From a checkpoint of a small transformer trained on Wikipedia.
Size: width 768, 9 heads of 128, vocabulary 32768, 135M parameters.
Architecture: rotary positions, no biases in attention or MLP.
Training: a variant of Muon for these matrices, 881M tokens.
MLP neurons of a small language model. Each row is named by its layer, matrix (gate and up: input weights) and neuron, and shows model dimensions 224-479. Each number is 128 + 24 x the weight over its row's rms, rounded and kept within 0 to 255. Numbers have three digits each. A neuron's up and down rows have the sign that makes its largest values positive.
After each neuron's rows, "fires after" lists the tokens most often just before its 100 highest values on Wikipedia text that the model never trained on; "fires on" lists the tokens most often at its 100 highest values on Wikipedia text that the model never trained on.

L6.gate1388:127126072143155148160096118151113110127109147160161171113140145165157158107133131130118157099097117116102115155107125111152141149126145154136134128173098157125093145149126103099133160129083116159111125128104125124125146141096186115132098161137136102135181145097157158130121160146110149111144144091078099149106145145142111144140088174131139141102164156136117124154097105116128113146113117100193143178104101135153102172117129109131151143116129166115111139092133144140087135094080099140125147114129139116141127120173131141153148096107132105063137079163137160126141175157106094097127146103095104143187112162124132106154094105109145131109112097133110109110070123123163132145142129101141097154138125138121106120161124096128133147153101112134171125160120134143175116118133124
L6.up1388:095164155181149100095156122110137139128173120119132103099095130152127098184113137128127163125127154091157142109102128098143124084109170128140105132157159131117119118099117139139162115094126102099158074122149153127089115146108155107120128124103103106174156117093088085111087136119134120154128053100180138115148119110117098132113176140152130111132161078132159176111108136088114155096123126184126134141191126111150123101124158125082081127126108151110181094149148084133153108125134147138119156143167144112170099135111077120121092090165129083139125092104146108113145118136131168106165084083140097114094159136115126116149099067140160091177108144100109127096113138135141110111094136138159126174155144120080127129130085109134143103134102131157093133126118146173108135075122132
fires after: "1", "2", "3", "4", "0"
fires on: "–", "-"

L2.gate1319:138084130147132137125143110084107118123111130140159149111102153143111097142155125113125147085133149166126104110122082098133129092109100121131103146151138128128117138103108112144120139118113083120101124086173150105164156119127120140171144105134147075124130075181098131125119124136143124128116131112136160144197120084126124123134148174151144173123119159136076149146122124139109135117178153132123139144111158146155105129162118096113147128136089104163151132131126121144139138151117104105144142140176109116144130062100158109122156100121122118117116148113140159119129110108140163085101124160085120095094121147125168155124112083166142114134150180129118099124089152103123094140166099107178120116087137121140094129117141128124154103142106126165130093089107058122170149132165114
L2.up1319:105117150113123174134140129169113099143121098138112109138138162096093134117132141153133126113152095174103133134168139135098087121108067121154146164150150124133147124130120149111118126126181124122144092083097120105120065125161118118115113133166121156141156132089144142126149144113149116130114166195116100113125137111121123168158143104097087113116135136120113124114187129126122166113108069140112138121108158115144124071108154100181106167142080132120136132126138113106116125106110134099127111120147129136083129110155132137082110168120143129128172143137109118105153134136116179138100099095116142093138140091126125159124116150141133137146128108131139093112140123100177104158130139084149100165121114148114139116164139162122109138133170111111131145142170154137085127185134148
fires after: ".", "8", "°", "5", "-", ","
fires on: "8", "5", "6", "9"

L5.gate624:123113170079080139106115178095184094124142122136129111152166140117142114129168148128131146107144125154086141189134134129169126106178121162161098159150138106147127120130153092150165150150155146132103098130095145132136146115129141150161122140160099112114116100069113129124091144137158113127136152132130169108167134166119125114107135152110155108137130140114118131092121144157140124158119112153112123097141140138110117098145184113149147144141144119081133129163089153147117084122137067152136161105112119163135102153133114133101094151128100093140103109098146134144145103122126129103136154095141108114161109177114078158144118162126123108122107112111087150129129110089123122128094140086176106152150143139090142115125111080127134129098134138154103132160111144148128116123086114
L5.up624:111112134119117098119173118132090155142110155123153131108137138124147125124085138124118179125148113108117159150134128158110091117106099120115135086149128134089181116126136147089155128127133129165145143094117153153172147130099112116138118110125104122114135133084134116081140180118119120125126118116146114068145120153142170116112074128101106135115111149139115129174130137105124095108077173110144107111151143151160126095154168122150106104097118111133119145130078139137111148125128157121119124147080135088155128146152123132116140121132091110137142156134146116182113115122132155164130128106164090120169126099148146166107141174087118137124082129122134138112155114104151119077164116101099164106097158131143118125117134130124132114083142152137151162165118169169123113127125126
fires after: "1", "2", ",", "6", "5", "4"
fires on: ",", ".", "4", "5", "1"

L3.gate1230:124128116180144142160133085120106116141162089161125127160140141138142137122133161113117103151123118114107111127100100148150148109175086105170168102140090078137143144166161105154134131141171164115109115132143138101157113149140124142094112127134173100176117188139126090136087120115108082154135116112084153117152162158101160116112127125117165141124117111095108113181151120160156120201123105101113164096116122126114098142108127097134134136096136092160149155101103178112150125099128129121115156114141086162125124091106140111120124149148160151161141122105145144154137131139168114142101111117116148141154113132086180120127150108159111115082119123167114162142146136107122120128109143159074105122139176134160157135166093143122121135091129151130151149135102097128084123148127164
L3.up1230:115150122136150169134173136122116138155173137103091114137130145117152167106144101141125152137115128143100096137157107105152067103113120156146143131126120120108097122151125112112109138143117132132099117138103106182165101100166149153126078113087166114148148121138118141125148099176154156113132115123112157075163128099138142092112157087143114143197134130093122129159153179089100121127142063137170128144092154126127133094129150144136143113119136151184104167084115119078130123121163126103122136128074146126160114110159122145089106144110134119136128103140128105150121139177136181128124135139138100111144113120102102095123112137117095127142129110133104138108122126094138117142147118129162099141132125098093106105146117165137175153115114147107141126110137161120118157112177122
fires after: "\n", " (", ")\n"
fires on: "-"

L6.gate1056:127127149138116123148126124103124124105156110131136140174141112115168124131125086107156127107124151060085097088135091131133089119116177111105170078118139141180118106128141140153088101117111138112118119148139121195107109155162137110126161137084108124109097127109146131108155127171113136152122136143097084117083154095119150146065131124113116110145142153086116148176086118085114132130134101124158111123164162135164120135168129115091108130125099129136165121149172093134135093087155116123157119165129112070090111107066124152130134133146155153104135123092120125144090113148117095127116130160102123129160179100095153132149120155102143142165140134127127112070105106122135117120138125083140143111121122105140114142161124093135117159120129126129191153139119141146110130079121155
L6.up1056:149117136133162122122118134157111171107127112099142148114159133116160083127121123097146136158125108118095119145125109155150152114106123128116133105055152115171143143103155145146160136096133095116107121129111130164147152122107093142136107124143121123093119130136082113141145149136107123149148122146103114162125146085123111156105160154099134101108057157135138100197119132103177123094178166157113130171128157155162121133159111136102106135146145171139108094145164100123073170128108131122122171129114149167107130132123086119149160123180150138135115103133123131128119172170130113156115114149101139126103116070069133125149161108155141138127144065142140141138115103126089140125125106077111160130120109064115113136110095114115120122118118112150143144117156128099138141128078125
fires after: " "
fires on: "1", "2", " "

L5.gate680:134152116130140089121099126118166046125099169138100157109104111158139145105111103127139146096117116120104118105150144144138129166142092109119103125167118114162076125142156130096107123142128113140131124130154121095094135126117154114134139158132138102156154105190124116146117163115136154132133120128115095105103164137149152176165147117118142129124089181176112093109117129108140116186125145130143138082142124117094149119140106142119195104089119121085129096129066128106080090145128108115160152119114118135157137110102122108074141077169100078069139129132130112136122108108123152127095149176112106115135112125115133130142137137087101120103157098123131126127102141156118167152131089078094102112100128103139107155121186110117103142133137121137165143110136162187169149142129129
L5.up680:132132072160113159133133149129177142154147128178169146154130116116151139117123111079122112115088090156114138158135141127143149138129102119105099146122118140160146135130154156149055114190141146120149145157128114127131164097121086126107136128130144106143128125141184140108114114115094140172135159168144160171110147180149142153100112100120119137127161140097134129165186108103166099105126125118088114135091108143123117113149106131122136146111122106158138075132133102133111179144120145112100151139121136120103082114145124159136108103122107135103145129127114119131118127106145108104173146138162100145152131142125087175160132104140096113124140149162156155173102082155170111109114122118146128116065119108117128103178101080123109085138136112138127121127143124169163105117134137
fires after: " ", " (", ".", "3"
fires on: "2", "–", " from", "1", " to", " Since"

L6.gate281:131116083105093120118134147178124150141151169160148178107149174178095085177163118155159128127134114157114111113150148132152112096131139098117092138143091157138131157126147073118135125135125123153113160122106140117165133112086146135100112077098139185167091115156124106142091129160129143122100129135135108152172131114122112141152129113145143082121095122147154138083133104136113107103150133106136143098139090129061132132139138133121141112155130132109146120126087135111100137120073138149144088117113146154112115154100148093136105145127137088126121128130124109158130148130168122111070136090134130118117131130152114110155153138167116160175137129180091123090185128110082115111143160131132149131135078144118134125152146128142192114137153119081064107100129136099143128138103135
L6.up281:139146077161160098095133143141134134104139145073127146084131100165094139145152091112131165163098115137118146181092147135099143119116074156191148142095104121111135088143100136154125148171069171140131138105120078135145113112128112122160147148126129103146113125147165082156142125121114142182187101145095154120130148115138160156097124115063139091124139081151122132173109123106130088117147128114118115145091139151127122126186085094160138124108147112138114095163176142134128111131134102112137093173131154146140153105121111154124127133121160158105126106143167131157160118129130067171152121149135093130108132120155171137129124160155094090116162151128122073145153126139125106141157089092176161117109152121183116127122100139160093095146108128139116165172123137150135104130168104
fires after: " ", ".", "2", "1", "3", "7"
fires on: "2", "5", "3", "8", "0"

L3.gate1520:130113123126074099112114126103115125157098129137109133143110172113116094128145107076116163186106134163195110063107138124146110074182089101157152136112183104103112148117114099086105147091089111148188148108138121155107135165127165134191117118098125117128135111100172104130124128151167145120128156128102138126133140109108141173134099117121118151121097123149127162091103121108149137131109113114133091115118157133128091135129132131130124149104103131124140154131144137144166130170130170152147152146112136113119147099124112152176097139096140123116097142140128127119119102132085116120163078162110081123101126150107123154133155103134151143098112160105151103124156089161143119143116122116162132131107125118127108130112121104128119126127116137158146138102107132127160105094127087
L3.up1520:171120141074106147112120103128160102109172189135122121142117147133121134115145104094146138135137106135128103139110131125146180112116111097120126143111144128142129116079120135131102109075124051133114128142102186166107136164118111114138133174154152157116108124111115118149158145132148162158128145117147135115146158110102079118154125115150096166129116119096140116179132124122121138145190108112101131118098143091119126102143148143164120133119143063121108171124124085157140127107137133161112104165119101096131114165125089152178126128095122155116095148103158120115117119130136135136145110156148143144139140135154134118139127123163163119123135142115104166132118118143123078128123110145138116087142118146156125119148141111103100143128119102131155113143115110095094137121105127
fires after: "2", "4", "3", "5", "6", "7"
fires on: "9", "6", "0", ";", "8", "4"

L6.gate509:114145128107188113084110135179090107166115127124133153122082108124142132125127148098128137136111134122123134107164083099127142149095115136090126133099146127155135123148107128062112160135109119100090101133178080157124136185130158131146086116130133122167120086089097161129102062105115121105138085155158123178085132086180143134108144152109147135112184124128151141127091161136093134136178139155147095150103131122142094111135091143125098162127125134150120143142168128137149145168127158111144132070111147067182148145126123089125117171120122102110101139080118154128137119130148120108136079086170116115115069109034095142132094144080124128167130075090113140129159167140123149111151174148136138130093164138139118113164137145125160105054139213133096108144148126124137132110103150
L6.up509:117170131134157167099093146145134078159105148109155157107093135168152154126115108123133113100114156109125128119143134126099131122129147125136138122115130127125174107152072120115139169122144077146159103127148110115128120086119125139093100106143158117145147121135167107089134086115074103146088131103104124101128120139148096143118125119159128151131146146146156140110117097092086157121149165115105104155110131120143136122094129125152112093112150096130138094158151119104143138171141151113107092126096135126141092114148131142120142152109136133165145180125134141117150138142105173159153096094071085146149081128156141098144105148151140092134112136143151165123141121119171133158131121110100182118108152123065118120090151141143152110128129163114086109119139119140115175123096136
fires after: "6", "3", "9", "7", "4", "8"
fires on: " |", "3", "9", "0"

L6.gate323:152091111117094134102161126125073177126132131116097084141083103148154151157130141171110142123126094115124109139120127128136145127063148125110187129139133128126147130121149155110138128145164140140152128085119128136138163144081134142153163125092131136109126168145110140107109137150137116116165082144122160138165118119141154104131071188155119165081137129134126116139139125093122147134120114125131112137121154136157126114106144070127128150145150129131133142109123126121188126099114110140140106117154103126158094110100133129119097142134170163080136093099116120140144147149142057156142095159129176126118108107140113117157109121141115160103185162135113110133100158104130125131141156120139124111125141085107104136124117146129140144111166097170123077103126106138075084117116139
L6.up323:127115125148112138139100142138178110123116129175163127130119127127134144127077103092165137147135146127154133134157116137135119158142160103094106131149152088104151155110106131121155131167165155120112118099107124164133159160127136102130114145120138077158131141123143147102121134136115183128143126114130119181123124120073108158093100113084126072114118172131115099113108133097126154151085084111120130124135157089103096147168157119107132145078104124130156214158142089130132133140117128113154134132138146130120140139123121098079109134152188121131135126136160134102078164117117136097105128138123128141143123150108145095125147148162164132132092118109152086109150151177164118145137170106131099136123101137143135131129106102146108166129142140136151161164122133137124136079154143
fires after: " ", "9", "–", "8", "|"
fires on: "9", "1", "6", "8", "2", " "

L6.gate692:101094156127106109138115140141118107104131077156100151149165113083148098141132097091123132128152200159153117130147106141153094091130083103102139107096137149107166175131123072107143118103098124154154126120085121128095113121146111081171147152141167098092116134142177145110126141132105086117129144102125184157145140167125101107039140142120158137110113086096093103121149112084122141106163131164123141131127129091145159140146121138094130147183146163080166150118144136145122130157148114116132113096129130123120103106127122129107089110153129153126152137123100128101138125156101090126150081161127147145195127106139128106127119106118113112103164125148144161129145118090145161103115144156081162147097085139136161157117130141147119166120147130103149134159141124112128121089123105
L6.up692:135152098129127138171154113142097149089116087100111157123164134123190114152150137154149154147156151111129137099151113154125123140099122166140128123117114149091110121111174089109139096092123124126147125095092088086105185079129123153110104100129140151116119143143108104111139105167125151120176155162111139111140148121137158119142133150114141106103118129133090128118153169130153124119146063138138120128100135106107119107141151092113167125161118121075130132123121125119093125132133124129108123059119125118080103097134118122114107169117079151139136138110102122088134119124117135158146105184099158134111126141120164117123122136196167120121200168098141145137089147104145104088125113115138151155078138096102127164072164094133111127123177158120114108112155117122116121148096139
fires after: " |", "0", " ", "°N", "9", "2"
fires on: " ", "1", "6", "4", "0", "2"

L3.gate235:138127119123129120139102064112110129144144112170103128115126161092138108112149111090129129115096118149168157137131128094187083085085146132097157121099122128119090127139077136116136133149137095134133134162139152087131101074105112147162132147130144156124169116102128116173110162092160130167109100116141144096158174134118132113100124125122121112123136152103133152126133128035120163105125158119123081091113153131108096144115090136132106101141137132157128190106125158143126162104121130113141113129148142136140129081147131096152148181118124154113121141152090119175121139080171131105146116150161136131162118131121114130119138113128168083143117128128105174107091127093121103124130117128130088122142118161163125119136128090152145115135153150112157154096156133116122096121104133
L3.up235:134109085115117096163115130145125173104160142125147116153117103131188140135152113152152076080171137147102133142133130112118147121118112155092113137159094165097151065149123111101139085121134104200105085116110150155135129068145143132089141139152101135143145087093142103113134103101141087146109140108128111112136149102123161083176099120112112149146161127113132118154127132127100107163111160087135106143144087106111170070116141125125112126160090112141153145131113137116152101086129131186146125112152154112158125101163117165115176162113119175122129104117141122118118141144119116104163115125146104097151176119108117116092138105098092090093124134120118126121121153128113115117131144151138110149121169145142128119150112182125126113145089123143145120069150162113133179123119126
fires after: " (", "\n", " \"", ";\n", ")\n", "-"
fires on: "-", "s", " of", " •", "2", "F"

L6.gate482:126106143146140159127128089097135128159115116076109169147134113116132115129124115122118116117083134120094135151135118101127102120136125159112138151122148146117145089135075127095111138134099085150127151102138110143122097147137122127152146137127108107113094125124108125137117146123170126168147124100113177109130159119161155117114117129131128123101156118129109137125108113133128118129149140150140112127189121135154103124112188177133115121175111146087126141117147159123079098135159130108121183110128143127158150094133133154144083114142126106123105124127128133149138113125117129112162145117120106174097099116124149137092126124139141122136112087152095124118149162110100140097110158110116161157142111131112156126127140091123059173104091135130172138098111145133120163104121116
L6.up482:147139172122132147113164159103107167155125139119159139126104106098121161174110108075100067128143153091136141084153088156137131121106151110077144098124110154101142146062133144154128145071146120137107128123175120113122102109086115108153164116112129111175111110122149137139145146122155098091129113128096118122191132123114130132116121153142177142120140133104134145125117145146111121150137153096142129125160152153091095107140131118100118117147128123146169108077128133119187181160126088136154094153149123116082090136095136138139131106101130117132101145127144093117126111105165142138126122120142094090130160093068116166144082153162109139144130163151104099117145097129128145114157147133138104121119150108123124078110134119190139147121108091143135109105115125081141123144104117
fires after: " ", " |\n", "2", " |"
fires on: " |", "2", "1", "|", "3"

L2.gate582:141060138118114154177160117107139147130183136158144126133119088104086113111097147174109128119132153139153097091165137090158115124133137165141151099099161114148127131077137119125149128138157118112160138119089162118109167117142137110131151112126128134155161141140120167115153115097158102144168133118103115113177136123121142116159143152138155134112111091079146080155135139131176129154080133155106095078114126095112126138124143124126082100122140099150080107089102104125146159113115107154109113125113128090115102111096119141142063123130159149125134135132171138143090135109112121137111130138149138160139136091117090137104111108121125091128115096143119102154139133150126136161148115158085167118145160148083139083110092147099082141046166173127172117160137137139134136163146123
L2.up582:134104091093095172112135085106119146105138143169138154107193116102136178138105123157120122138140100133128136153128145125122127145131146132110156088122159111104137131144105123144161160149157075141120132117093123135119136104126107145160122115162106152151139144143148141077106138121139114155151150121100121103153149075124115110184159114175139099118124103098114068151135172107108128092095113136054087122102094153122109142131125153065098114161084093132091123104091115142139174135110138155141093142143111089130117149102106134150111142143159112120177132124160121107118125114106129114123130137144183187129103067117133140138134131088133092131117132121115101161159139123128141100122120168112121111129135131094137157117141143110110117054147162136125131141162133130098124107165106
fires after: "1", " Stadium"
fires on: "0", "1", ";", "4"

L5.gate795:110125114145144092095140116132161134130156132125131181085107067130131114154143135075097107112155144098121114122122081122123131144121156154086157103136112116123121120139154129165120104146176171177126116145085150132110124133158128116185093160141137140119135136116131098117125124148120145099106127116137138132140116134147118147120124124132168106076099142098094141098164142142138114135137149115137130123123105158115169141149123111118130137152121119116125072154133123131121123130126097145122151087196140109098141104149039123138122145119138120096081118132123127084126155100094189123128165164163163148109130123149121153110141127113143163157139097123162136137118176124130158128108096096127137111108123133113144100111102131118111170098157157134135124201124091178093104178109152
L5.up795:117121092179112125100146098196134122145137137127092147128119101132083147131128112113101085096139106099128102166112090141163125106131165161141123169119132148080147093153139151136126156160113119142154144170116148176088078169136164135091120124138160109135159137155128142148126091134127114098166132128135163166142131136107132105134146158120173114128106157102120124160077122143158117129159142101093125106077138145101118136103104122150181146138120113119158122161151133138121141119140121114140122104149133170145123115130131136123061139130129111101080139081140090097143130099121138113143151113137136116180134163172136131117120129150129160122141075121124145125143116103110152128083108102110137141102123119150126128095098068161125152070125122157110128142094124121138130179148164
fires after: " ", "–", " (", ",", "-"
fires on: "2", " ", "1", " however"

L5.gate358:108175156149106092124145145142104168184144113180160083122143146121148106109150160124114128136139120171152131146113101053103097119114128129143129142136153128154143130109091120151126133155096150117120127107112161123106133154153123123118169115129136116146107104151123119088147130169108079112121181145155149108143123069145142089114164147135147195141135161145131115116144136161141085120127097114129098116132155133103140105131128116105092129143155146121123128124113126160151112143097104158155097120139108097081117124111141118149137170128122099130130103136119133132105061104123139147170167112137113148116151146091117168099112098094139128135120169159126143135152139103127126152132140113131094108069150193127099131216126116158099139128136124099122127153150108117106162132164132
L5.up358:118107098108096097121127110135155112131093144163128116087143094120098158142135101141154097150130148144123120120101102141102062146132081130130146129132149122120140143121124099111133102138065143180128102122166169158117120141103161116107156124136135161117133131147153124136102125129140170169142137156158126131125172158120181136150111096156112121130081124092090097177113076129116130102116125121102121108136161153146137151090160126154128144127154129102126145128142108122117140141124133130138131114104103132161118154109093120098126138088105143151156147148095127142150096144153132143129106094182117116094076162107077150122142166117133117119121100144122069106128094100122096125119108082115133130144113106116111151138156178115166145105142110119122118124090112145091150099052108
fires after: "4", "3", "2", "1", "5", "9"
fires on: ":", "/", "–", "."

L2.gate1055:132090117148137089111135125143157127161104131126160102114135126130135111113113153149162132110143132112113128110147101091074103077133123142124168158129095133123148115107147090118114125168128154133120086156152128139126122134150097111151126139138102147103142132108170157140124107102092095130139159097130126146125131186121159107105157123169135173130092121127106069110129149085130121111116125164118091106135166131115155130102119130161101132113134124133140153079135149137129133128163120133127102129098178132133105165121164106131144156140162142127144103129143085152084139103143133140127168134124205131131103169148177111151103116115137155117100099121087137141121143164118147148148150092101187124131139104136147084090100159077131137096122149135139115151084158117113145156140127
L2.up1055:130079144078140094085146122171097069155136095078138129105122112147128128142165124135158128112153101127164093105119130113112149110136132122156098131109111152081138128106098173142160162122133138170132155164126140138110111158155126120126160169165113110127138134091180096126118150154102118136159149110145144146165140114110112089142122137179093122130147103144115121121147171115118120108140135110127055154123144134140145134129120098155102178131166146116112142171141123129128117136110130167102091130081114118092114157053133104165118137121115097135098140136113091130096097147138121139095139121128146104135141102155087120110147178142114102152138168148143153127133149158145131166131119101124143119131138135131097090147120131118139127064199140126127138133145137085148151083144151
fires after: "1"
fires on: "8", "7"

L6.gate135:126149124121122155167147106073166134100110131160125115114094112134128113150130165136107156134128127122154118187121165139114150125147128150182104155128147157140137122110128155102142147157146115129125140069116101145136163174068140137080167145152140141131088115177078153084088136104118124097109160120137150128144159092156116139125113113144122095107159139140185133142073176151142164115156139123113123124118107136090157171080115111114170132120155128093148157126118104098094098094119145105099131115104134144096119085184119098119088121099121091159117113129122123118102115101125115101144153106116078117117120100175087152141112155138155161139128093136107135150101153113106156141121195128154123155093120139125118153100133142103173144131130099155154111120145112126174144123122162
L6.up135:146113126126125132130145189140143161101166073116112148090160113113159125122079108166101118134171137103151092118120152129114150098132153134120153077146160099115150107117152144116125127141120144139139129108166147136120113125083139066140141108121129107115108116115116120141169058144124132151128123152148131112120133119115116142115152143140126093161126116071149089144120120130131090149137106174108059143165111150138098095139125093119152126128155102136149108131118097159148130151119103117138140108127157128133092151095125166152090121121060197083120145150106141086094145132092136135099135134119157161143103147100134128180099112165078123130135144148094087127108098179128120080142141095139181159139123152105084111107161147136157088137168132140113165133114122119109146090136151
fires after: "1", "2", " ", "6", "7"
fires on: "9", "8", "3", "4"

L2.gate924:119146132133195122122118142144138147125128166110169154112151107135109134172119131177161130099137121137170077119128109094156093050120150105121141103141143122134113124120093135125119121106123134118119133112069135119149142172081137129079098107123156107118138122153131138126127119098168104118146106169087146126100126057136105102091198121140113102166084149089141103141113120132113101156106118097159107121120122116124114069106124141118178138119141119125136095108090104130199171080110099090161099103138169118119132126098120144138115091085147128089062126090147149119118148112151105129110151122134102146166143113133209126140121148081112161145135143138084172138150117097123102120130094122126091098151092165112135075189128144154102130078139160101126126134136158145101132126150139
L2.up924:115073117107146181097126118173110148158150136109123134115113131097145124136107126109141143143160119087163127107132132105130137086125142104072136152144105170120159181128140180137122125133132136160078154147141124127155073134136127107122158154145139140110115146100112147138150193142118131091135136113136136157187139163112083151155115104167125090113136104181108156097119096112164150091122123132104119126151116094145112167160131163120099124159119151104083133127132131155130145129096102160130123085166161129128171152124117130140083123171100129144114115161133121155111111135145115165119110133096137154153140099144157182114141114116139169147112110105076153098126140125171091121134121128110131143136123117126145111092183101131150135120132129131163137106166163155089144131140148
fires after: "1", " In"
fires on: "2", "1", " addition", "3"

L6.gate1451:099140137144126122144127107157109180133177118169144133143130187108133163114145132138136116110160129095168129103153127157137124163125127131104135154168176180164135129103077063150132109152100143119121129128092104147101103146133159104126158141153115079120125099128069163137129111105135162125055125119160133106116175137122126113098137160119144144118095124118114108172098150165123172127123133153121113114110136149144153108164143122109129167178172144130175097106128120119143156098099155153118198116132126106135157142160105131134156126150090109155134109111145131129094101144121162103128132106133139181132144085148098099137123140114155107137142148133157162096114086141077097090161098143124122160108065136122106148101113117101133150128151103182101147150115167149162134146100125
L6.up1451:175225126173140121109123121108152136121099100127124113118139152131154138095102120097135111103116148116134123081110129147139146092059146092119147130104153101139095120164144112181150104111129117125150132123102126099068117108145152139128121105163112154094192136090117118104144132149143163149160134169151133142097125142141165099074145176102155119163110147138105114130112128148152137095101153096148125118107108112148174093163113160139090180159130098084160111128109125119136107077162157132119139151119112107114144161113089135144143119152136127136116145118136106101110142094147114118127087143099129138146136130072118105141107146104122136119094130166121163146099132130139088170124104149123132152085085153150124154124089130152114159171140143138132162138106120111146115174149072
fires after: " on", "On", " On", " ", " November", " May"
fires on: " ", "1", " November", " July"

L3.gate651:139124155164142092140131168131082146090113159111106138115166106101106109141137200156142101163170142127092150137099103083142146056129138127124152090157091115116132144133123073116143132107101141146147123150093132159140111155119160136142138108168065122158159122110122113130123108170145183082142101152125141122104115127109126079155170096122136141116145165108123094124118177108075105108128160114140108142134078114112124137151122150168128074119150128145129194100104126140099116098141107127118124117139116128101110114129136147108090117147175118133131146118152127135145117103127163100160157127120108124161121138145149112145118148075131119112128078125135157095106112151143127126127127185138158084157120158111102115158079109129127141144122136089139121140126113128164108163132101
L3.up651:054139108115169100135170129139106130081118137114150112109132128098117140097129134115124143117164157133092132159140084129158112128096112130121096125163123123112133160157115087136109152116141120113143110138122165125109120128148172121132126098111141169154131145124159111188112106116090156121149124133106124114144085117109131127118174121087131093115141143134117123169114136117120102120122145148153108136114115157143135144132128078116097148149109142170131141114134144156106145152111097077155147125165173102163102155209122164154107064150138095127128108098128135132145138147101133143108111099112130122136075158136145112150104115143125120135102093107127159116094117134138119124113119123107126130137120179137103136149151093103112166116128118120153142079134145129148154097126188
fires after: "1", "2", "9", "0"
fires on: "4", "1", "2", "or", "0"

L5.gate487:110143151153148151118139143101109113142106118097164112166134134151166137146142097124129120098136134136169092124121122154125129112113166161148129164119137106148138113109134107144156083117107155152137092145124122135133139134155181134150102151130121126111129137111104122141133188126103102127155147112104156176168137098095135148139180139119130149128123168099103129136083143151121146126130160103159149109121142134172154096154098109162122163061165105133189142132123156095118131123161164135077162133144149112127130097120087182134113119143155113158155180167121119120124098141098141127113111132108064121134154080139072183110115173126141124103129147115136099144122112142125155107115121137153117132115115109111065144150138105111148134139095136134131141126156131143125120131156121
L5.up487:174130150122140139140124161116141129118126143087127138117122063138126107133114092145156099100105156149141157160114137154116125121084112125116143171152149089123131125116147153130159139106122161160151107142129145138138145120099106141144138124139153118140123109139130132153121174128127183130109083130134108168125095116101114158119124199142155162140119162088122131149093117124131123116081160092102150144144127151128123089126102136131114122112129124180125155135129132116161136163147123153118138100140158133125115106142098107097136127130159152136113104138153108112160110090113147134136118184112097106157128106059111170148145117141113117128150149115094106126108107170097113180106134148162156138081148168125103124122150112162129143146139106126154116092140133142079138117129137
fires after: " ", " |", "1", "2"
fires on: " ", "1", "2", "4", "6", "3"

L3.gate1526:125131116081121111092110169045182148120155109091135128120143136104174117141157064102131152142123154161130095144143135117108123073124118128099162126170094147136145155176113107147122106095097170130124086145136176159054105151127124142114149103122102105141120148113149163117152114116136111115141146160141129155134139143152138109150160150166150133100103103099111128155124121135140096134125183156118168136108129119114128158122094111151125111195106074159098077118109148131113150121112127139119129164117085080112138147125164103101146138149129133096122108135147162152106125130120125138135081092136154121138117088099156116128160153138159098156143065149089123117075133143127148131113123137114120128064119118137156099123134111133159152127172124114136149136185127140143120108150189
L3.up1526:136148137114115136111107139124117116096146109120138118128138144129122102121177125148110066134137162139060158185164117136093165149140153140127079098174103107117119128108103139110081093122181118175148104150113143133104191111124103123142103126115146125125142154141136147107146116115113103176109123086138111127167122123126096130113125125174143141147083110090132141120135207107137130146125106102142115143138138135175119107107142139134092153127151094174136116130074142105135103140123115131108087132160140098149114141122129154124105116136096121138142119166110140110124118125127184128150111139135129118130168131161124144076156132125128133154142114096081164137140104108116077132138141101113143159140138124158116088075081099107133125163154137150121121143102107090154094117145139
fires after: " (", " \"", ".", ".\n\n", "\n", "\n\n"
fires on: "A", "a", "the", "s", " A", "or"